MLP neurons of a small language model. Each row is named by its layer, matrix (up: input weights) and neuron, and shows model dimensions 160-255. Each number is 50 + 15 x the weight over its row's rms, rounded and kept within 0 to 99.
After each neuron's rows, "fires in" lists the words (lower case) most often at its 100 highest values on Wikipedia text that the model never trained on.

L7.up1159:68 37 52 24 66 36 37 67 36 37 32 72 59 52 31 56 56 55 30 51 40 38 60 45 51 38 36 82 50 72 83 65 53 39 37 59 63 71 70 58 50 79 31 44 66 55 58 40 24 35 40 68 56 49 51 55 50 30 60 52 61 46 25 24 44 54 50 43 36 61 47 33 56 28 50 57 82 75 38 31 33 59 35 68 46 52 48 50 70 59 76 38 46 57 56 77
fires in: "and", "to", "or", "2001"

L4.up456:73 56 52 54 49 28 40 37 50 71 43 50 16 41 45 70 47 79 32 68 52 69 33 37 36 46 44 36 34 50 55 36 33 26 61 49 56 42 24 33 52 71 44 47 49 62 36 25 54 31 53 73 61 76 50 46 52 38 48 74 46 45 50 33 48 63 42 29 39 35 67 29 41 35 58 13 48 46 54 53 27 56 53 53 44 59 35 41 41 82 60 64 50 46 44 61
fires in: "government", "company", "squadron", "club", "agency"

L5.up558:42 23 33 48 66 47 58 60 54 35 60 43 59 63 50 70 69 60 32 48 72 79 42 33 31 61 35 47 31 74 52 51 65 58 44 28 72 45 46 64 46 40 47 43 59 69 58 30 52 32 41 73 61 72 39 53 49 70 45 62 42 21 57 76 60 47 42 48 26 61 64 20 49 45 16 35 44 43 47 36 43 30 46 38 53 66 67 64 53 39 42 24 49 91 41 81
fires in: "be", "being", "newly", "qatar"

L4.up532:85 05 31 36 44 59 39 58 60 50 36 82 61 23 32 67 50 51 36 57 52 60 53 48 40 59 56 46 54 56 59 54 51 68 28 51 36 56 53 42 43 25 65 55 49 54 72 38 60 48 02 53 32 51 33 59 56 42 62 96 38 60 20 27 31 50 26 49 26 54 46 57 38 51 74 51 59 73 61 52 36 60 29 46 56 57 62 73 57 33 60 52 52 68 42 71
fires in: "s", "its", "their", "compilation"

L7.up949:39 49 43 59 43 43 28 33 35 45 41 75 34 33 59 50 54 70 45 64 50 57 43 45 56 42 55 51 34 48 45 56 69 37 39 79 26 63 36 59 60 25 42 76 52 53 46 37 52 47 50 49 46 41 34 54 60 51 32 52 68 80 93 66 46 60 28 48 36 67 40 78 52 41 53 21 88 63 33 54 47 61 68 52 37 73 37 67 53 53 66 30 52 51 34 44
fires in: "was", "were", "is", "are", "children"

L7.up511:49 68 54 56 40 49 59 44 65 67 32 72 42 34 25 40 40 27 74 37 50 65 33 48 35 67 68 52 51 56 53 63 69 66 41 65 22 57 72 64 62 51 18 38 71 69 61 52 68 67 59 36 38 66 45 62 33 53 46 80 50 28 44 36 38 50 27 40 55 65 38 83 80 33 26 51 45 55 54 64 33 45 42 80 67 38 83 52 81 64 63 74 63 58 51 33
fires in: "however", "since", "before", "decided", "said", "stated"

L7.up659:58 42 38 35 73 47 40 77 58 42 37 27 50 32 32 48 77 34 51 37 46 83 41 63 75 99 51 37 51 64 59 62 67 77 47 62 50 54 78 45 65 71 51 77 34 20 84 47 35 57 47 52 38 56 40 62 61 39 33 44 72 38 59 30 45 62 40 46 53 49 39 76 65 52 48 36 40 49 40 36 70 14 46 43 40 65 67 63 90 22 38 73 64 46 55 42
fires in: "and", "was", "to", "received"

L5.up151:30 53 42 38 61 35 35 39 30 47 37 46 36 51 21 33 51 62 68 58 69 61 52 55 57 53 65 63 11 57 55 40 32 58 51 66 61 60 87 57 37 25 64 66 47 51 33 40 35 35 55 57 44 61 69 52 47 59 40 68 50 45 77 60 67 72 48 28 55 56 70 55 78 49 30 23 46 40 64 39 53 54 70 38 62 53 74 49 68 47 56 46 35 55 44 62
fires in: "they", "i", "you", "video", "group"